Part of a small language model's weights: 12 layers, width 256.
MLP neurons of a small language model. Each row is named by its layer, matrix (down: output weights) and neuron, and shows model dimensions 112-239. Each number is 50 + 10 x the weight over its row's rms, rounded and kept within 0 to 99. A neuron's up and down rows have the sign that makes its largest values positive.
After each neuron's rows, "fires before" lists the tokens most often just after its 100 highest values on Wikipedia text that the model never trained on.

L9.down315:56 51 49 63 61 50 37 67 56 54 41 53 46 78 42 55 52 51 52 55 44 56 26 39 58 52 63 49 51 62 48 55 48 61 44 43 54 55 62 50 57 75 60 42 39 53 30 65 49 37 49 50 43 29 50 52 46 51 49 42 35 74 37 53 62 59 66 40 45 46 42 57 50 47 41 58 53 61 29 55 56 44 46 40 45 43 54 64 50 55 42 35 59 66 50 54 66 67 62 46 44 42 58 30 41 63 24 41 47 48 41 45 51 49 47 52 23 61 57 46 60 61 53 42 51 48 62 41
fires before: ",", ".", "WE"

L9.down165:41 36 66 56 30 64 51 62 33 55 46 53 47 49 46 55 35 44 58 38 66 41 55 52 38 39 51 44 48 36 40 60 43 46 57 53 55 39 42 57 63 33 27 51 26 42 69 37 49 69 37 30 50 50 56 62 44 36 50 51 51 35 51 55 54 38 44 50 41 52 38 62 33 35 47 54 37 37 62 55 47 55 62 47 53 55 42 59 43 58 40 40 52 48 56 61 63 41 55 50 33 48 54 53 43 33 70 41 67 61 53 71 53 71 67 60 48 37 49 42 52 41 44 50 48 65 52 39
fires before: " |", ":", "\n", " |\n"

L9.down175:55 44 41 45 42 39 55 42 36 40 59 50 55 51 54 27 51 51 49 36 43 52 33 55 55 59 54 41 33 54 55 58 51 59 67 56 50 40 33 58 54 40 33 40 58 52 62 60 53 73 64 62 38 56 54 49 32 52 48 51 46 41 46 44 57 52 44 66 52 52 48 39 38 57 32 41 47 56 47 60 52 64 47 42 76 21 57 65 63 50 47 53 57 54 51 45 51 43 67 32 44 67 36 61 64 53 54 62 52 38 56 63 43 59 72 48 45 43 43 64 35 48 66 59 60 39 55 59
fires before: "000", "6", "7", "5", "0", "4"

L9.down291:43 45 50 43 46 54 59 65 45 50 42 57 36 26 49 29 48 53 47 46 53 58 12 58 47 48 46 43 45 59 43 58 52 52 37 64 47 54 47 67 53 68 51 56 49 55 47 45 64 43 57 34 63 40 45 56 41 37 46 54 53 46 47 46 35 68 40 51 61 47 49 42 40 45 58 47 51 40 44 50 56 42 54 50 42 14 22 43 39 42 40 61 45 55 64 21 45 45 37 41 57 37 48 56 60 45 61 42 63 50 39 39 54 29 49 49 59 49 42 52 35 47 59 47 70 53 56 45
fires before: ",", ".", " in", " and", " to", "'s"

L5.down694:44 65 47 69 39 48 63 51 54 39 38 51 44 55 50 50 46 40 59 51 62 59 45 68 67 26 54 54 62 41 63 59 59 53 39 60 68 62 67 46 44 15 60 46 40 47 57 46 44 54 55 54 62 48 58 36 69 52 51 56 45 55 62 54 56 65 42 53 28 56 41 37 42 50 62 51 45 59 61 43 42 67 49 23 50 44 69 48 43 40 57 42 58 55 79 42 45 47 30 53 42 57 56 59 47 29 45 71 52 49 22 38 63 57 52 49 59 45 49 71 61 58 49 49 44 50 63 47
fires before: ",", "s", " and", ".\n\n", ".", " to"

L5.down357:55 45 42 52 53 54 56 46 48 57 60 46 54 64 64 34 59 37 55 59 44 33 63 56 52 47 32 49 38 46 38 52 48 59 74 43 50 40 38 38 51 47 57 31 46 36 33 41 55 46 57 61 55 73 55 56 56 56 64 54 65 37 38 59 31 44 52 42 42 61 38 65 52 59 43 65 50 53 59 58 27 54 35 59 49 53 54 43 48 37 36 44 54 36 51 51 32 42 30 71 69 46 45 52 45 50 43 54 40 50 53 44 55 53 56 47 56 53 70 32 68 31 47 51 64 43 48 49
fires before: " ", ","

L8.down284:53 48 40 65 47 64 34 58 50 61 41 58 57 55 59 46 47 47 54 69 47 43 65 61 61 27 38 54 50 51 49 48 39 49 53 52 46 28 59 38 55 32 53 56 60 43 37 41 50 63 76 77 47 47 73 34 44 34 52 69 68 55 49 58 65 57 57 34 67 54 58 62 61 51 40 54 45 39 41 56 53 44 55 65 23 73 57 56 78 51 22 45 37 57 57 38 42 55 55 57 61 47 45 53 55 53 59 51 36 58 47 50 44 58 54 62 49 55 52 60 43 69 47 60 41 40 57 34
fires before: "|", " |", "\n", "C"

L9.down294:46 57 69 45 61 53 50 35 44 41 54 50 43 37 38 51 50 48 65 28 56 45 68 69 54 55 42 56 45 42 72 37 44 58 60 51 53 53 64 52 68 52 45 50 41 45 38 89 49 42 40 51 45 54 37 55 58 43 44 44 44 46 42 53 62 54 43 36 35 44 36 60 32 40 49 40 55 56 44 34 50 48 52 39 49 16 52 47 50 23 43 59 37 65 43 43 39 55 35 45 43 61 36 55 43 77 60 36 35 47 59 63 51 58 62 33 56 37 54 52 45 43 42 51 40 42 59 60
fires before: "°N", "\n", ")", "°", " |", "°W"

L4.down633:61 44 58 51 66 48 42 57 42 59 43 49 64 69 69 50 43 42 50 35 45 40 63 50 63 54 47 26 43 66 50 58 44 58 50 46 51 35 54 37 50 61 42 37 54 32 48 59 71 45 49 42 63 53 52 52 44 41 69 54 65 58 34 62 41 60 47 69 43 34 61 35 52 57 42 58 54 43 62 53 52 47 56 52 53 33 44 59 53 62 48 51 60 40 47 68 49 61 55 48 63 45 60 51 35 58 62 33 31 45 52 59 48 68 37 50 49 43 55 49 53 42 41 51 61 41 48 57
fires before: " ", ","

L7.down436:61 48 48 61 63 39 45 58 39 25 53 52 56 55 47 24 75 51 58 59 63 48 65 62 52 45 51 33 70 53 48 47 62 60 48 56 43 63 49 59 53 60 48 53 41 38 43 45 49 56 50 38 35 47 72 74 69 53 44 59 48 53 53 61 51 57 47 45 35 58 48 53 43 59 49 51 36 60 47 33 54 53 47 72 42 55 44 45 50 55 36 47 35 52 69 63 63 51 40 74 60 38 56 46 38 54 53 55 37 57 41 63 42 52 53 54 61 45 50 47 47 56 60 83 56 57 57 47
fires before: "0", "1", "6", "4", "7", "2"

L7.down673:59 46 41 46 59 47 45 54 56 41 44 66 70 45 47 63 42 46 59 56 44 57 52 40 49 49 42 56 40 43 50 49 42 55 45 54 47 31 64 38 60 50 47 65 59 49 47 39 48 42 64 57 44 43 49 38 67 52 55 50 54 51 37 43 52 50 49 53 34 47 47 46 46 55 48 38 38 55 39 47 59 42 26 44 40 59 64 55 53 68 39 61 43 36 46 56 45 61 59 40 54 51 54 69 44 44 50 57 46 39 36 50 61 64 54 42 49 28 67 59 27 52 64 52 45 48 51 27
fires before: "|", "3"

L9.down328:69 50 56 44 61 53 50 60 40 59 30 60 53 56 51 48 54 44 44 53 54 60 44 52 53 66 58 39 31 44 50 41 38 44 31 51 53 46 44 66 56 57 60 43 57 41 41 65 62 67 44 41 30 48 56 40 50 38 43 47 52 35 43 53 32 60 46 37 38 32 46 51 36 53 65 53 40 50 51 61 50 60 63 63 43 53 50 57 58 58 64 55 48 45 52 54 63 51 58 53 44 63 27 20 42 49 55 56 41 57 43 35 34 50 42 52 51 42 50 50 48 47 53 44 42 64 45 41
fires before: "==\n", "==\n\n", " and"

L7.down139:64 47 43 63 53 46 50 45 40 61 61 67 57 55 45 58 37 52 57 38 40 45 40 60 35 50 53 36 42 39 47 45 52 49 52 51 52 50 42 46 62 42 58 45 29 56 53 65 36 45 36 38 49 54 63 50 55 46 55 40 33 48 33 35 68 45 60 69 41 49 35 42 51 51 52 57 43 58 32 70 65 38 48 40 54 42 53 46 56 53 78 54 51 33 65 63 56 57 63 33 57 50 37 54 38 51 51 52 66 42 56 52 51 55 62 46 42 54 59 37 35 43 49 32 28 49 40 39
fires before: " |\n", " |", "\n", " |\n\n", " (", "\n\n"

L4.down658:45 40 46 38 58 68 55 52 59 29 37 51 51 49 58 53 35 39 36 49 69 56 42 48 50 52 55 65 49 54 41 53 26 57 56 42 65 61 44 40 50 41 47 51 55 59 36 50 58 48 44 46 45 51 57 53 37 72 59 53 47 42 51 58 49 63 46 52 77 48 74 43 29 67 56 54 45 50 39 62 62 32 48 35 61 61 58 63 60 68 32 45 63 67 47 45 52 52 61 31 62 38 38 53 47 43 31 64 57 43 57 57 60 59 46 35 47 46 53 63 55 40 63 58 66 56 47 48
fires before: " |", " ", ".", ","

L4.down132:42 42 49 52 51 33 49 59 53 49 48 45 59 40 70 53 58 34 41 49 53 51 48 51 52 61 73 51 40 49 52 55 36 45 43 52 53 51 49 42 58 50 51 46 56 46 49 68 59 56 48 68 66 40 45 57 52 47 64 48 64 22 49 36 48 55 69 51 34 40 53 37 42 37 44 68 62 42 55 52 56 49 44 37 58 22 39 48 49 40 37 52 46 55 48 53 41 45 73 47 60 41 52 61 46 48 35 57 51 47 56 53 48 78 61 46 52 50 46 52 49 53 55 38 51 55 51 42
fires before: " ", " The"

L7.down700:51 52 44 54 44 57 41 51 24 40 37 55 64 60 36 51 28 45 63 76 44 50 47 44 73 53 67 35 56 71 56 70 75 54 56 51 50 36 66 67 53 44 27 50 38 66 49 41 40 41 54 47 65 58 59 27 69 45 48 53 41 42 51 63 36 52 49 61 60 61 53 40 53 49 60 41 54 49 42 39 50 56 50 43 60 45 47 46 72 52 41 56 30 57 42 62 54 43 44 51 48 45 52 43 45 57 39 58 48 45 63 49 58 44 46 33 55 49 50 61 55 48 58 60 58 53 55 61
fires before: "1", "7", "0", "6", "3", "2"

L7.down316:58 40 29 39 48 41 53 37 58 58 45 62 36 40 43 45 41 59 42 53 45 46 69 47 42 43 56 53 35 38 49 18 32 47 40 51 43 51 60 50 65 60 48 44 41 49 50 30 63 59 61 45 50 54 45 39 39 38 49 61 49 55 42 47 33 56 34 51 52 45 52 52 34 54 61 55 54 35 55 60 58 54 49 37 50 55 49 51 55 65 43 52 49 32 32 39 60 49 52 66 32 43 60 61 59 54 45 60 56 28 54 56 69 49 53 43 49 49 35 51 49 45 65 66 47 60 46 64
fires before: "7", "0", "9", "1", "3", "8"

L8.down206:56 48 47 40 60 53 51 66 48 58 39 43 59 61 56 38 67 53 41 47 35 50 63 47 78 58 63 61 67 42 39 73 50 58 57 59 63 64 47 54 52 31 52 51 65 40 41 50 53 50 54 43 64 48 45 68 59 69 41 35 27 44 49 56 65 70 49 59 40 37 43 49 50 61 52 46 66 55 44 55 55 48 46 47 53 56 64 54 72 48 48 61 53 57 54 60 46 54 33 60 50 56 38 36 56 47 45 71 43 51 32 71 53 41 65 49 46 44 57 55 43 55 57 51 51 62 53 27
fires before: " ", ",", "s", " March", " August"

L5.down48:36 48 52 42 45 55 42 55 57 68 63 51 68 46 65 30 37 51 43 50 56 54 47 55 54 59 57 61 67 39 48 59 63 40 34 51 61 57 53 45 47 35 56 62 44 55 56 46 44 63 47 43 33 43 64 57 58 45 38 57 67 60 56 40 53 34 51 58 51 53 46 52 52 42 45 41 38 45 39 53 35 52 63 59 43 54 39 47 68 64 50 52 39 41 50 59 63 40 54 66 52 66 72 40 42 42 56 38 33 51 30 70 54 69 61 50 46 56 37 61 42 41 61 47 47 68 58 55
fires before: " |\n", " |", " ("

L7.down348:50 29 49 43 50 32 53 47 57 46 43 64 56 46 48 40 56 53 63 56 55 48 48 42 64 71 56 41 42 38 44 46 75 56 43 48 56 47 42 39 44 43 50 35 32 52 51 74 38 57 48 79 74 41 34 51 40 64 35 41 41 49 45 37 56 52 57 52 58 54 57 52 28 61 44 47 48 59 25 42 40 50 52 45 49 48 42 54 54 49 53 42 38 58 41 65 58 79 56 41 70 55 45 42 38 70 55 40 52 51 55 49 44 36 30 52 35 35 57 48 49 41 54 43 62 53 47 56
fires before: " in", " as", " for", " to", ":", " at"

L4.down271:29 40 34 61 48 73 53 40 47 40 57 57 48 58 42 43 46 40 55 45 52 58 64 47 60 41 55 49 58 49 37 49 32 71 60 52 58 51 46 44 60 37 49 42 53 51 51 55 48 55 49 46 43 58 50 64 43 50 46 48 54 50 49 50 52 51 56 53 47 45 48 57 51 52 62 33 55 55 65 36 50 51 35 61 72 59 39 40 29 38 58 66 40 54 69 40 40 47 58 51 60 35 54 46 41 51 59 30 62 50 46 68 53 54 57 46 56 54 59 51 57 43 56 52 39 44 63 56
fires before: " ", " .", " |", "5"

L9.down180:65 54 38 65 43 47 58 51 58 27 47 53 30 38 46 56 45 62 56 55 61 60 47 54 57 47 73 45 63 74 59 54 45 44 39 44 46 24 67 64 52 40 41 52 43 44 44 51 47 39 53 36 46 72 33 36 51 32 63 65 60 37 58 54 50 48 46 48 45 38 50 50 53 41 70 54 51 45 56 53 48 48 56 45 42 60 58 43 43 36 32 52 50 49 44 56 47 45 53 56 49 46 62 60 53 47 58 36 61 44 67 46 52 52 64 44 52 53 43 39 49 33 20 50 46 37 42 54
fires before: "8", "7", "9", "4", "0"

L4.down270:64 41 37 65 60 48 55 59 43 42 56 43 50 41 55 67 37 48 60 53 53 49 45 48 77 37 23 63 59 50 72 59 57 34 58 55 52 53 54 42 36 45 46 42 55 43 65 50 40 50 55 47 45 42 42 55 51 41 57 48 46 38 46 21 42 39 41 39 44 47 31 47 51 50 37 47 44 54 56 58 31 53 47 45 48 50 44 36 64 38 57 52 28 38 35 49 48 43 46 50 62 63 68 50 47 38 43 46 38 65 58 39 42 64 53 51 69 32 44 57 39 45 62 45 29 57 35 59
fires before: "-", "|"

L7.down165:36 51 50 56 49 43 53 44 53 39 35 51 52 53 46 31 48 64 67 39 42 62 51 63 45 58 46 60 59 50 59 36 40 59 44 59 31 60 38 48 64 65 55 56 44 53 55 23 52 69 57 58 48 46 63 42 67 44 28 44 50 50 42 42 45 66 32 57 27 47 53 50 44 42 33 57 66 57 66 46 60 48 49 40 61 72 57 65 55 49 50 61 70 34 64 48 40 53 52 32 45 39 37 48 57 50 37 59 35 46 55 44 47 53 43 42 43 50 47 62 35 49 60 39 46 56 39 61
fires before: " ", "ima"

L5.down372:40 66 53 62 49 31 53 58 48 41 54 31 42 39 43 60 37 57 50 52 53 65 39 46 39 45 60 48 43 59 34 50 40 37 31 54 65 57 41 54 64 54 40 44 49 48 48 41 52 61 54 50 43 36 52 60 45 41 54 62 61 51 55 36 44 59 57 63 44 59 44 53 32 34 47 45 56 72 40 42 57 42 57 59 55 41 44 45 58 48 40 40 59 41 43 64 68 55 40 57 40 70 43 40 56 47 66 53 36 41 55 49 40 57 54 40 47 49 63 52 59 70 42 39 40 51 46 32
fires before: " |", "3", " |\n", "0", "1"

L9.down92:38 46 42 46 35 69 36 50 60 56 43 45 53 30 32 46 45 54 59 65 46 57 32 61 40 49 43 39 53 64 41 53 45 63 40 50 61 37 46 53 60 45 47 53 47 78 52 65 64 43 56 45 54 31 52 56 54 47 75 58 53 48 21 71 54 25 67 63 42 58 70 55 46 44 60 47 37 56 71 43 56 68 47 59 43 18 50 54 52 54 39 57 70 48 54 57 43 50 55 40 43 54 57 50 41 54 54 56 47 57 57 57 52 56 52 47 55 56 44 51 48 71 62 42 40 67 57 61
fires before: "|", " |", ",", "an"

L9.down290:31 64 57 53 49 51 50 69 45 28 52 31 49 44 48 36 38 44 52 57 29 38 17 53 50 45 37 38 45 51 61 43 48 68 48 58 43 31 54 38 47 50 30 42 58 39 43 45 54 54 64 53 63 62 56 45 55 59 73 42 43 48 56 47 35 43 29 58 59 59 44 45 39 49 48 35 44 34 58 56 55 44 53 32 53 34 60 57 67 53 49 47 54 46 45 56 31 70 52 55 40 44 53 68 39 47 44 52 54 60 45 46 46 56 57 64 46 32 45 50 51 54 49 60 34 52 73 44
fires before: "2", "9", "4", "3", "7", "1"

L8.down654:45 49 56 69 54 45 56 54 46 54 58 37 46 42 69 42 70 58 61 38 36 56 44 47 67 49 54 55 48 42 27 69 53 49 48 52 37 62 52 38 45 49 45 49 58 53 51 69 52 48 46 45 55 43 41 34 49 65 41 50 38 53 64 71 36 67 62 36 58 43 46 63 43 51 61 63 44 70 52 63 39 51 50 37 34 32 45 59 63 54 51 34 71 58 70 55 49 45 42 36 73 60 46 36 47 45 61 58 56 56 51 52 40 50 33 30 47 36 46 64 55 40 68 73 52 54 57 70
fires before: " to", ".", ","

L5.down100:36 48 64 63 52 76 55 61 43 44 51 54 42 43 55 53 46 44 51 49 46 47 36 49 57 26 45 58 38 49 70 56 63 43 41 64 47 47 38 35 50 34 47 56 74 64 51 37 39 69 58 47 56 45 51 53 61 59 58 62 50 42 47 66 50 42 63 54 35 43 44 54 59 26 48 35 44 48 48 49 42 61 40 51 47 45 46 53 47 45 40 58 46 53 48 47 63 52 52 44 48 35 49 41 50 49 29 38 55 38 49 46 61 63 59 36 59 65 52 53 38 66 59 48 40 54 38 32
fires before: "|", "|---|---|---|---", "|---|---|---|---|---|\n"

L9.down244:59 58 59 49 38 30 51 31 56 39 53 41 71 47 59 54 62 63 55 42 57 47 53 58 53 69 55 54 57 40 41 57 67 42 57 53 36 56 57 49 43 52 51 40 63 55 35 27 46 52 57 26 59 41 45 57 47 50 57 69 51 29 63 68 37 31 60 60 31 40 43 54 35 42 44 47 45 41 52 59 50 51 62 65 47 60 38 53 51 69 35 45 47 39 68 45 49 49 64 56 65 49 42 52 38 50 43 41 36 50 45 49 43 44 42 50 56 31 45 54 37 83 43 62 43 40 52 49
fires before: "9", "8", "7", "6", "4"

L7.down697:36 51 36 30 48 55 51 52 48 35 45 45 37 44 29 51 41 54 52 43 62 37 55 41 38 42 52 57 45 48 32 55 63 47 56 39 55 54 38 46 61 46 36 47 52 49 51 41 52 59 23 71 51 46 43 50 50 59 66 43 48 50 55 62 60 73 42 62 48 43 40 47 50 54 35 44 43 66 58 39 50 58 58 59 36 80 51 48 57 56 50 55 60 38 51 52 65 49 57 56 57 59 39 72 41 58 53 28 42 60 44 64 43 44 43 39 43 51 41 50 69 60 52 61 63 61 52 35
fires before: " ", " the", " his", " a"

L8.down580:53 44 32 45 59 43 43 50 51 47 52 40 49 75 59 46 44 42 49 44 58 35 43 52 63 49 60 40 42 73 67 53 44 63 63 43 49 56 40 70 55 42 51 50 44 34 46 63 36 52 41 48 58 54 67 43 51 48 49 58 54 59 21 56 49 40 52 47 71 54 63 34 50 39 71 47 48 43 62 40 40 57 44 64 69 45 46 56 54 65 49 48 48 42 49 63 63 43 30 50 66 47 64 46 39 45 40 41 38 43 59 62 42 57 45 53 51 56 47 51 39 39 64 28 68 50 53 36
fires before: "|", ")"

L9.down658:63 43 58 50 45 59 37 72 37 43 47 55 62 46 55 37 43 52 41 73 63 46 48 56 45 63 42 39 41 35 58 44 72 51 43 51 62 55 51 58 59 43 51 42 37 58 50 78 49 41 47 46 54 40 46 47 30 60 42 75 57 35 41 45 45 56 46 44 35 48 38 41 35 66 55 51 57 50 37 39 33 71 54 37 54 30 51 57 48 56 38 63 56 43 65 44 53 48 40 40 56 57 53 42 55 51 54 49 34 40 34 49 57 48 55 52 46 31 58 54 59 72 76 71 50 28 48 44
fires before: ",", ".", " of", " in", " and"

L5.down283:56 55 57 40 55 39 32 49 57 48 45 43 44 42 35 57 50 54 44 54 42 37 43 50 45 32 59 53 48 48 64 57 58 60 42 52 53 38 57 32 60 55 55 48 64 46 35 54 42 54 58 55 50 47 56 68 64 37 18 41 56 45 55 47 49 55 45 65 45 66 50 61 65 45 43 54 55 58 55 26 69 46 52 59 60 24 42 65 49 49 55 53 38 54 63 45 46 51 32 55 43 54 60 36 25 36 32 34 42 29 55 48 43 53 43 43 40 46 44 42 61 47 65 48 49 63 72 41
fires before: " |", ":", " (", "\n", " |\n"

L4.down126:48 65 46 71 44 38 43 66 68 40 74 55 40 47 58 61 41 54 37 70 61 59 39 49 52 49 47 44 53 38 44 52 48 49 56 57 67 78 48 46 46 32 51 40 50 45 45 48 34 50 41 65 63 50 37 63 45 54 57 45 34 58 36 47 35 61 54 54 40 64 52 48 52 54 45 57 54 57 54 63 38 47 37 49 47 41 37 45 60 55 30 46 40 53 46 52 57 59 43 43 53 62 33 67 42 59 53 48 44 47 39 55 51 30 44 56 45 35 53 52 49 52 54 61 35 45 49 32
fires before: " ", " the", " November", " addition"

L9.down564:60 61 39 35 46 54 53 41 50 58 46 44 34 40 61 49 54 56 56 47 52 40 36 64 44 62 48 36 34 68 54 52 61 48 43 52 54 61 68 48 51 41 44 42 51 60 32 50 36 50 45 29 36 60 51 52 44 62 67 62 51 29 63 49 48 42 49 61 54 46 35 40 56 47 60 46 48 55 37 60 78 42 48 19 37 46 44 49 44 50 55 34 44 26 44 42 57 46 51 62 42 36 49 58 44 52 34 34 46 50 50 56 47 43 46 45 57 59 53 68 57 42 39 62 50 49 37 49
fires before: "4", "0", "1", "8", "3", "7"

L9.down656:59 38 55 46 52 53 52 72 57 33 53 70 45 36 42 46 33 57 56 45 66 49 55 44 69 59 53 69 39 55 37 44 57 45 55 63 41 54 49 62 55 64 53 58 44 36 44 76 39 51 50 65 66 44 60 56 57 46 61 52 47 58 29 51 59 58 66 60 31 56 56 38 52 43 49 63 40 40 56 42 55 74 66 63 48 65 42 38 58 55 57 55 46 44 52 62 62 44 52 64 58 45 57 44 71 42 53 55 55 60 46 37 61 44 57 49 46 34 45 44 59 59 67 62 60 39 51 43
fires before: ",", " his", " a", " that", " after"

L5.down91:46 56 33 42 73 44 28 59 47 42 47 63 51 38 49 62 51 38 54 36 53 43 54 43 55 36 51 36 50 57 43 59 45 65 54 62 60 55 57 48 54 50 40 58 54 38 58 30 54 54 47 37 45 61 42 53 35 69 41 43 71 49 43 65 48 49 53 43 41 45 50 74 39 53 43 57 48 50 41 45 48 51 56 56 60 22 65 62 54 51 38 55 53 51 40 47 47 48 48 40 32 35 50 62 51 59 44 57 23 52 46 33 50 70 57 44 42 62 28 50 33 68 43 59 28 45 46 45
fires before: "|"

L8.down602:47 39 80 45 46 49 49 54 40 41 43 48 53 57 55 43 32 47 59 57 71 57 26 46 62 44 37 58 47 76 36 55 54 30 46 59 51 41 57 56 49 53 51 50 50 59 61 68 55 55 47 50 37 46 45 47 61 46 62 54 34 46 40 48 42 48 37 58 55 51 66 49 29 38 60 46 60 50 55 64 49 69 37 63 61 17 54 45 46 41 49 65 55 70 55 63 33 57 49 61 56 54 52 49 64 75 43 33 64 60 47 55 45 39 63 50 47 60 54 42 54 47 43 52 50 53 60 53
fires before: " |", " ", "\n", ":", " ("

L4.down702:48 39 57 51 41 60 46 50 53 59 44 52 54 73 54 46 60 61 56 62 33 53 26 60 45 42 65 55 28 60 45 44 41 26 43 32 43 36 68 44 57 54 44 43 49 37 39 38 45 48 49 28 43 34 49 58 58 55 60 57 56 44 55 36 42 51 32 43 51 46 54 44 61 61 49 44 38 54 50 45 50 73 54 45 48 52 45 35 40 51 63 52 47 38 76 39 47 51 41 51 72 47 50 46 46 44 62 61 37 44 52 50 50 29 58 39 54 56 66 66 52 37 36 51 46 67 33 51
fires before: " by", " in", " and", " from", " to", " with"

L9.down400:54 54 54 51 46 57 58 49 54 46 42 55 43 47 66 60 56 65 51 48 57 49 42 52 59 46 28 49 72 47 37 31 38 51 42 53 48 52 49 59 51 58 58 59 59 44 51 55 47 38 37 55 69 61 45 69 52 36 47 41 50 65 46 57 59 37 69 54 36 45 70 25 48 54 46 45 51 56 54 50 52 47 55 50 60 60 50 56 42 64 39 52 50 45 41 59 48 39 54 38 45 50 49 37 51 62 51 59 37 60 76 48 51 54 32 57 56 51 57 80 31 56 56 54 37 42 56 35
fires before: " ", " in", " of", " by", " on", " as"

L7.down565:53 47 44 56 48 60 60 62 37 44 56 54 41 50 41 50 46 50 37 58 60 62 54 47 57 44 51 41 47 45 31 57 53 42 42 58 35 44 60 44 46 55 55 47 34 53 41 62 49 48 27 48 44 66 61 20 42 40 65 52 59 53 66 61 54 52 67 69 43 33 39 55 48 55 53 56 69 57 76 53 54 41 58 51 45 77 30 53 48 48 55 59 48 25 42 54 42 53 49 44 55 52 62 56 62 46 56 42 50 40 56 61 40 57 26 37 44 57 58 40 48 63 38 42 44 56 53 53
fires before: "0", "5", "2", "4", "7", "1"

L7.down536:53 52 49 52 53 41 65 66 52 50 46 45 47 60 60 53 42 66 58 68 74 34 39 50 54 40 30 73 51 53 59 55 43 44 47 60 50 81 50 49 48 41 58 65 59 43 43 49 54 38 42 48 51 40 44 56 69 49 49 63 39 46 47 44 45 40 45 34 59 57 47 54 43 44 53 54 45 60 34 45 69 53 43 57 54 63 40 46 57 47 48 48 56 64 61 43 40 55 56 48 52 51 36 61 38 49 52 52 46 27 48 68 63 55 50 41 55 36 64 48 43 44 60 71 50 51 60 36
fires before: " |"

L7.down14:67 49 66 50 70 51 59 64 48 62 45 60 47 53 46 41 54 33 53 41 56 42 50 45 61 44 46 49 59 57 52 46 44 46 64 47 47 65 56 56 52 51 44 54 50 42 39 47 38 65 49 55 50 58 46 40 59 48 34 47 58 41 59 50 65 56 39 54 44 41 62 36 45 51 37 56 27 54 51 62 50 52 54 63 47 64 61 38 57 50 66 42 42 53 50 37 63 44 72 56 62 39 39 57 48 44 41 65 41 32 54 82 60 32 37 51 57 44 52 60 64 36 53 52 62 51 58 40
fires before: " |", ":", " |\n", " at", "\n", " of"

L4.down93:51 45 31 44 50 63 48 33 56 58 39 60 40 64 49 41 48 36 57 52 50 66 58 66 36 55 57 41 45 46 65 51 65 54 56 38 49 58 51 50 66 61 42 34 57 51 36 61 55 57 62 57 37 34 25 58 36 55 42 43 60 62 59 58 57 36 41 55 61 51 51 53 57 56 60 34 63 71 36 49 70 51 57 43 63 24 39 47 46 42 69 48 53 50 57 46 43 37 48 65 54 56 46 47 45 36 50 48 63 45 47 53 45 57 35 37 61 59 56 66 44 48 42 51 61 44 50 64
fires before: " |", " |\n", " (", "–"

L5.down595:51 55 35 54 80 24 57 58 48 35 48 54 62 66 49 46 49 44 42 48 43 63 54 51 59 48 72 45 61 43 54 51 42 67 57 43 54 61 59 50 52 53 49 14 43 40 52 56 20 53 35 59 56 51 46 43 58 65 48 48 62 57 55 73 67 50 49 60 47 47 45 44 44 51 45 70 44 55 56 66 45 36 55 49 58 31 44 46 60 51 31 51 46 35 53 59 42 51 49 39 56 50 43 53 60 57 50 48 64 46 34 56 54 37 53 54 63 55 47 50 38 45 55 52 59 50 47 46
fires before: ")", " m"

L7.down475:54 44 39 61 54 49 44 63 62 38 78 52 48 52 49 50 56 42 52 57 36 61 41 64 36 50 46 55 31 51 50 42 54 58 46 52 49 38 47 46 52 44 47 48 62 55 36 49 42 46 53 49 54 60 26 67 47 44 62 45 53 48 37 67 48 45 53 51 47 39 57 56 38 43 53 63 38 46 44 41 44 65 52 45 43 20 54 55 70 47 31 44 49 12 34 54 62 54 44 56 74 51 45 41 69 52 37 56 62 50 45 50 61 68 60 62 50 50 54 42 52 64 58 61 54 37 52 34
fires before: " ", " century", " December", " November"